{"n_layer": 11, "d_model": 320, "n_head": 5, "n_kv_head": 5, "head_dim": 64, "d_mlp": 1280, "vocab_size": 12334, "activation": "tanh_gelu", "norm": "layernorm", "norm_place": "pre", "norm_eps": 1e-06, "positions": "learned", "qk_norm": false, "attn_scale": 0.125, "bias": "all", "tie_embeddings": true, "parallel_block": false, "init": "normal", "init_std_qkv": 0.0279, "init_std_o": 0.00595, "init_std_up": 0.0279, "init_std_down": 0.00595, "optimizer": "muon", "lr": 0.00698, "beta1": 0.95, "weight_decay": 0.022, "lr_head": 0.00642, "warmup_steps": 200, "schedule": "wsd", "decay_fraction": 0.56, "decay_shape": "linear", "final_lr_fraction": 0.1, "batch_tokens": 131072, "seq_len": 256, "doc_mask": true, "train_tokens": 661500000, "steps": 5047, "dataset": "wikipedia_en"}
MLP neurons of a small language model. Each row is named by its layer, matrix (up: input weights) and neuron, and shows model dimensions 32-287. Each number is 500 + 40 x the weight over its row's rms, rounded and kept within 0 to 999. Numbers have three digits each.
After each neuron's rows, "fires on" lists the tokens most often at its 100 highest values on Wikipedia text that the model never trained on.

L6.up216:575455477497480504518552520430546532453431501501490472465522458515526412478535531509535468468592482467556480554520455459471478425567529538508503530500443543551480508405512569398473470507576474530482572548520460510485584509466553496503489488444506576511478482492455459506488454513560487461541474528511479529534446535510531494442517563504496502473460527479547508510489478511442554551434546496460536508458542478517472501464503495470492527504515580498453546523464489472520488403451445544433513586439460489555535545462531461535503457545452590514485511480545546552506530571512479529540488494565499537479484488412518508506450470502521513475498504445485505489481484527503490430568466472468461457513468516486490488449578471502491523456509481502467499443506472551445532464560502
fires on: "\n", " |", " m", " (", "==="

L6.up21:515441463441462499531505540536452446531519520458496457434529544454569454485531566483519453526553468433515531565496531573493509397508502507550501461478487495525481502510563459540519516469467495468510524527587556516566541533478459538494473551428463535515534510519430398552511507500515443557452537509487474453525556544478498524510541490509478506533468369543539530511517456489429493485456543504513545500532535494429566527489596463489572483495492428522571465428441469483566542449498423610474500541468501449468535545526516567557486474505502466484482440475576490514533548511488470507518485537561492526455565491424537542562503479464545544533489490457515483539417506465455556490546517549438512530480513489532543466503483421540476513531555434558466492436470476541538522501499468
fires on: " the", " |", "-", " of", " at", " ("

L6.up429:461468447578513455584499484493481547460517557400579468462506497482437469512466488518525466490486553448413510497504473473528476528506474527532447580544493489512493526514438466463562477547514468505471453499437493503540439547391535476502555465561532494566442520564397472444535522497501489389490452527470491464460491496452515486509506509561477500518483498568448463530496503474490495513459502498480492568491597431533574466563430460452550473493493511526475536451446423592528507498484421469482526496435533447486455455501472487485448461554486494505545532560563530469526566560581511566574474487611495534493570489487532551509488502475509514489526519496493463474437544514453514503426445482553524509525452576477511502541569542486488447564418542538515552486440463529494459435494514
fires on: ";", "–", ",", "|", "19", " ("

L4.up1242:485457451474530524492475501487551421469501458470491477483501503500514450511443524507443529533507494478456573469480525517500552469482500502488460400574511550472443483505554515453523519463527405459541453516477460494518522514536507568472499472541445502441410555468487458534576443482493501491497480553545442480484541530479512496568525516523423513493521438483488535517532474456400494471486523469471511548477552540460547504514567544448494516511550588527487486534461501521525408451535500448544441531531495393476569480490453554532494525557457534511440461545497552561491480485552452559475506517544474525532522446548464563548464495450535485481525486526520458456487473481552520450490456518492530479481570495565620491510467534529393507460469522570544525525524558444522470506460444
fires on: ".", ",", " and", " Average", "%"

L4.up909:520518543513481435501454539539527504493426498536527499456512489447537508557478504538542464488561509464526499512533486457498562523446469533529515471451440520562430509543548521523457443536512463411568486483474492528515465411599474501552486436533511486429509509485545527534514487493505523527513536532525526427475469533513499441440475532405503482498561481495522517490482452527462429521549535533546423585514532549488459493474496505469458402436481550548524540528484494534539463454492528533564507510564528429536545552536470536426491558530521492445475481487502555561503457570527461470526485518484525548470494451507502591466493533527530439586481453438489462575502537610554417450541528453410508478535485593431483515505414558485519464472509485526480509487497538556567417472538530
fires on: " and", " the", " &", " for", " of", "."

L6.up607:537496514488511461552515486453497480514485471498489497512410490504444466462438525616479504455484457481428533568568531519457564442511489456453530516571528489532446450481470507495510591476508528524446461490413441472517525525501478497552537482526577540448537519556497533459507524520440537507469433466462502478517564449511475471480549513490476475457515517482576503578516498535479462458471542494501498544604511532525494531541507541553435460476537502482460525454480561489481554522499525473483486470539522517482530473482535555505484501515436416441453547488525471511562513510500514508498540449490424491445527522468468432556478449461489548429523505558508442457432503607483528509518549451517553506465488561481454525453483493468421580549429545448506483486507477420456601547577516
fires on: " |", " and", ")", " 0", " 2", "–"

L5.up450:464486495538445568500485518393499476488516502485508436478516557461533493565502436534459533505562544515473452459446500531516521546448538549473536453499528461402524477426578507475462487515503488460470457484561499534486488444559490523464438535461502520465425455548513537514544524540549430450440545571482521482508479467520533539561487502505513572489493482534508477521586596545461502493459506461494556502578484506560403518489599494523544485435512513474452550489492547518496537492465507504515536393524530475532464404516479554486567517523455518466496522467437544481482544463530515470494599527497522455523465558463496423468596551493502490492552524437533567489478459578491493493492497489559443437538546494486513579448495516478494477455473496470519529468524575502508459559516499
fires on: " 3", " H", " |", " 12", " 4", "3"

L6.up1149:420503547492473549509517564528519493538463479563483490500486526599438501455560498469472558502503493507549474558536515437456451480541454414507561503493530576467461529581486411446545507481476461442487462464466459472477522506461512507491628565469483502514554537537447593489518429495476528492508468455534484539508486564506554446579570485491516566531514492471520522452444561509531517465533500524450506484595483532472523503582558540472536498484452512513438520511548477466418437529488447508544467563492473506498543486506519554582457472458443537468455512508498398516489550468571484509474504525599517448526505479534467498481492508417532514457596555485569505429540500532486476463501532487462527532444588459501501458478544472503433518461555517463444491509483472521445480482557501
fires on: " P", " includes"

L5.up165:488515506537585558507479515457428534527463460525549523498505547554469478488573517511529559562465545538489514461511519501481447515500447515538490561537511458471484444461459497488487557641555444472522536529451536519467476459516512453580470536506508437577562492482512433498496484397486529522498443495506447545521410536498504472443450494451519497426521516499508523497563488514531462473455577521488534428490480462491459527486486491502497529575459454448461539554558468487501515528533491561460538514540541554519484551509482525509514413457421592529492430473516465561462504460489542473503545441508522475536563425519577599488469475557475500503578497489534489537497487538549521509569454436512526478522497598560441526577533512500470490454486506483459569507480496491492485506455522
fires on: " |", "|"

L7.up928:472571566539475513529490518486498579574473555538518487511498463550511535512587496476504505507479547422469432612527570481514398536523437515451562490513466514498545462464506466500513559590524536496440483488496539562441543489508509490459503459541499516436433436461494526528542549492539456512448532513511521516544451524558469544482494493499489510467536511504489492577479485473488496511503503522501422501463551496472503479478496524544457510464532484523503534517546455469446541539537511513474518487506561448456514467480474529502524467547486578535534381456517508508434479474460542490492559478494490485497530443521483513457420520466389453583496552509533497568512479467524520499455481476526433483472484525466432560495545574482453506509418506483494504525514520533442498389497517
fires on: " |", "|", " Africa", " 2015", " 1978"

L5.up185:453433517437552553560505575487544513574461534515537455455525465485533570525539501507489559525503495489477531443532528431431545535524439473443514544492464503502510498521496495525508550532459398536520539479491508495508535488483545476511521381480554491460434530503584544477429479468553514455514441490546451522430524539540479531500460476480520501433511537519475509485430497548496483540457562455496569529534542531550550505553481525488494500494504451480534489556468555506521535592573550507476416511490471538565518486549492504599463440552436471470488488484538509517522528536554490501463469477494510467449457553509460464484531470581479468462526550590451483515595536565464601471548572524423470446412522520544528490469492503509490493529480506509526464438506537434504486492521507
fires on: " an", " and", " 1", "–", "-", " 3"

L5.up766:608527514550502494500510524512517501514485495447475512421495528517491501476444465485552489444475461500525532479523462454489525458469452493439549450513501531510448544488498491470539509524408470570522504535442478501438493518464550508501525555467546608441433520463447433528482434478451523471462515478454553564492550503582540526492506487479500494535474494566537362575520539484542564464439527510474489543486534519551503576522489557522481509559457465559541509479447535431585572563535504529469520459527522561533488498554517491528504510539490524462479567442462514474486498572546511473467567473486434554482497534463468464495467493561485547438476510467433510492493502586458529484548514496453465533485456541490443522474478480577425420476471496450490451476513529484498514513473532
fires on: "–", " and", " en", "N", " "

L4.up997:447524560564438576477554481596497519555531544472530470481501480498522470560494505556448435485476507450515505565570544518549469466515504481543491533551471448488526498432514488437565471549420482416525483574491546527460564451546473499483423484599545566581514484526503492478496533511576478437499438524499408484536431499529526471486530458443501578530482508567485471513539553526497527505462544512469575529495456494546504455509545502517515451483474470536489552477471498482461529481533512533477492507443475518490452445527568510431566437533545528520450562495465462546507511503487490564462535545551470528480534541533513463411514455425490430489443570532401601522445460507492517514492424522528496533538443489431497475498452515550512464530497541541529492413445492504549474486499484
fires on: "==", " be", " ==", " |", " was"

L4.up574:527541539449543548540452520512498551458544471466552482481434499438565508535558524508465517526516501450533453558494509560498512550452517446488532454514548483466496449473525461532550495546482517519427523509469546432452517479542433448431491397481594421527426431521514545444479433490501472398492475499534518479512540486441535584530476512505565503476497515522471547550476580499458514568506533494418497520491451596554481511499559489449585547455450479497449541547493493529491520474421529460480435527532514537560539525451518489466559425422474510522433499406515498527497457494450544489490562496534519458480526463608449443454516498467482529530493519502461506513455484478531515471534515479501444505508564529484458434470477535464538479513497502484497513487541435519495533465536504
fires on: " |", " was", " is", "|---|---|---|---|---|---|---|---|"

L6.up266:526498550455488528426411470494475516492546480493552512462444525530502508508511489474405533558520529547518437515421559555506476560492501487544482516501504517466489550523554513522471488509456429527490501445501501471456488514466481515531468530382473522544534552444493472570480511477456439471550500528493481495532483480515538514548493534522507546533451525501489490540537512477492544444404565507509461476426513536551548548482490514486472513435509584556557548451549532465512530475595565491423442381535548462577437481455493553540575417513495493568521530444503437489508518502424520418533527429490466446499409511477495545472465466463498487472511438531558549490484440491491522499551509543513501456555538516471465489460483447487517471565432593469550555508489442532512551552522552
fires on: " |", " as", " a", ",", ")"

L6.up1245:470535499519537518511490461517515415474523495503503486431483521498562464519529579476477464488519491542500493478552473534504495577462533533495571415455467421525471433429495503500465477460454476437497517505522504488463436500581447495487446505530474527462462489551527500575536449483443492498466530559616553521503490553456513524487474439518436492484549418467513431434521441444491513592460533433493517446468452499481472525502553568539539475518509513479506572561500494511503567516525553519525512538505517430540496482498428554469488563509487440517477519547482544486557504495538403530528447538450480540507441535552462492471464482478456567509523522435558505519434490553567544575475502481549541537558529486548412500494508483487466498385561466495472528502530521515584443532503518
fires on: ".", " and", "l", " of", " the", " to"

L5.up1175:468468465497507456546540522562463515549432543453484543558509512467540482437496481487477506547499553572456516501442474537547571512555517478519478491537507474520534526433519579445484493538546492456503454517468560502509476488465493471468523508496461540479437472483515472542462484539499505552475479459407557461465514457514444563540498476478546477522542490431596487511459490552530486502466444446433525539602472481596490481507516438517528508519552474569482505548546472459448448455567482559528430439499493530541531543451469473452474513445480491496524473502540574462495535426479482461566567429497547527597506526431457502447522516510484568524559556452424498550469500492494520585487478503506484549526487394530486451510530507621579489468491502501565527475486561474521449503492506
fires on: ";", ",", " |", " 2", "1"

L6.up1030:454435531496520421482510465552446480499467536576463536493513435519532568428539510511462510569478536414477524528439496480465483483486485560538483506513475482539409524465522403531558537475531438511524540535506535548530508460475488490495398524435527498470468508475416500567429519523523457484494532466489458425415566439481469501471513543455523553519430433473573483510441543410491511511470496497505451536462520484472462564517504511513541510558459478511494465483449497517487582540483487540461515490492438473515505541475561529520533483526535581482491548479526514491509463492497484598540478466538473526526505487573486534514566512449431559506519470443459503509517443506561537550561470551469483483541490414511453492471463468440506527468519550575506478529574557549509458467426581
fires on: ".", " |", ",", " ("

L5.up964:499516531518503486508482488549550465414487561485536472517544506492525495512421573510457516456513439517465529500434436491506425591475470498529477459550520578465430469475456543516460516538493474451537517498442518531487487531590469474506516487458496568493551544502428493508543490513527504499472473477512499551500461570526460500560514516560491510477527475489555460525558521454511504424575455436475519547411491460475516501478428460519486516510480511495520499591441487432561545447573532441447518559494576440443514550455467557531526486570540533494434507512469497524472391551474515505542529506406528435484415548487476627508410550471493510532482447543477465506467546518523549533456438489471491560525496514507496496498459521465484496522501528583407499504477468521534465551522463
fires on: " or", " of", " and", ",", " for"

L7.up477:439474472492479446534510522485524505522441451484489489550527544487445524532500519488516537478527603479489512530488537444518462448491453466531532457503609558520548496497485437492576486542490532529536568531517545470483586502533476542547377534509558465520455515519483521489496479492556498469490465464556482523492493547476513468465520492409544531516490478508497480546481507517487445510518471461485533473564483512508542509423560457474486432502483499528484561495536494501516505453603514483491466478585485531469494466479541551464446504505554489507470512504525437452554570550462478622462540565525476474551495531531459472545478493461491508545460506505457472520442408461498570502521530458451498493566497472502463448498483508492455551409553642504521537571467597412509498454543445
fires on: "==", "\n", "===", " ==", ":"

L6.up957:495502522519475507545408524539470506547571512482507478515456487448543474540485546494518515595568557540473527548419487509480523518438487386524494539504457534409492499487519531504423451503472508450482481469569446455442543540501496518515577506531451500485407453543506552528503467493486486475515464520369472463517523427546494442529444502557500470531513438580464478539524510496490490473505522485569547481518494491518514477502468474453564473467535482444437489477523466560489510457528492539513489533402539460552451539506436499494474516493416418515508475535567552441506586490414544440522434527496525531536506522522478472501471542571528501466536557491511496479486410503498554549501504450551537531529547509466524536543522426551586461538473561467504522518519506492501476498524527
fires on: " |", ",", " I", " H", " district", ";"

L4.up761:540526478576457535530480527477637433502491501453431550492416432472545450497493504482511495522464538497450496530567482449522462465523535502529512583451579429452560509537516474570378572500461506485496562510482462465486493472521474474530507480552464491497547461490541439522513475489449501489464435561506546563523521483471455497509561527530458435528499448491484501493507426558469561533555553494400509419537499522483418505436502488462462518451519515530494530543483471501522475493578482576564489502565501460546507567477488540439494471479548504461490519535520452457493515491519490454528525463509536540532466447538460534452512509455561493497538520526443533556409556540559556560517399488507476509490556480520464375545521558500459478443536519491496527452501480435434517496574528
fires on: " the", " and", " that", " such", ",", " like"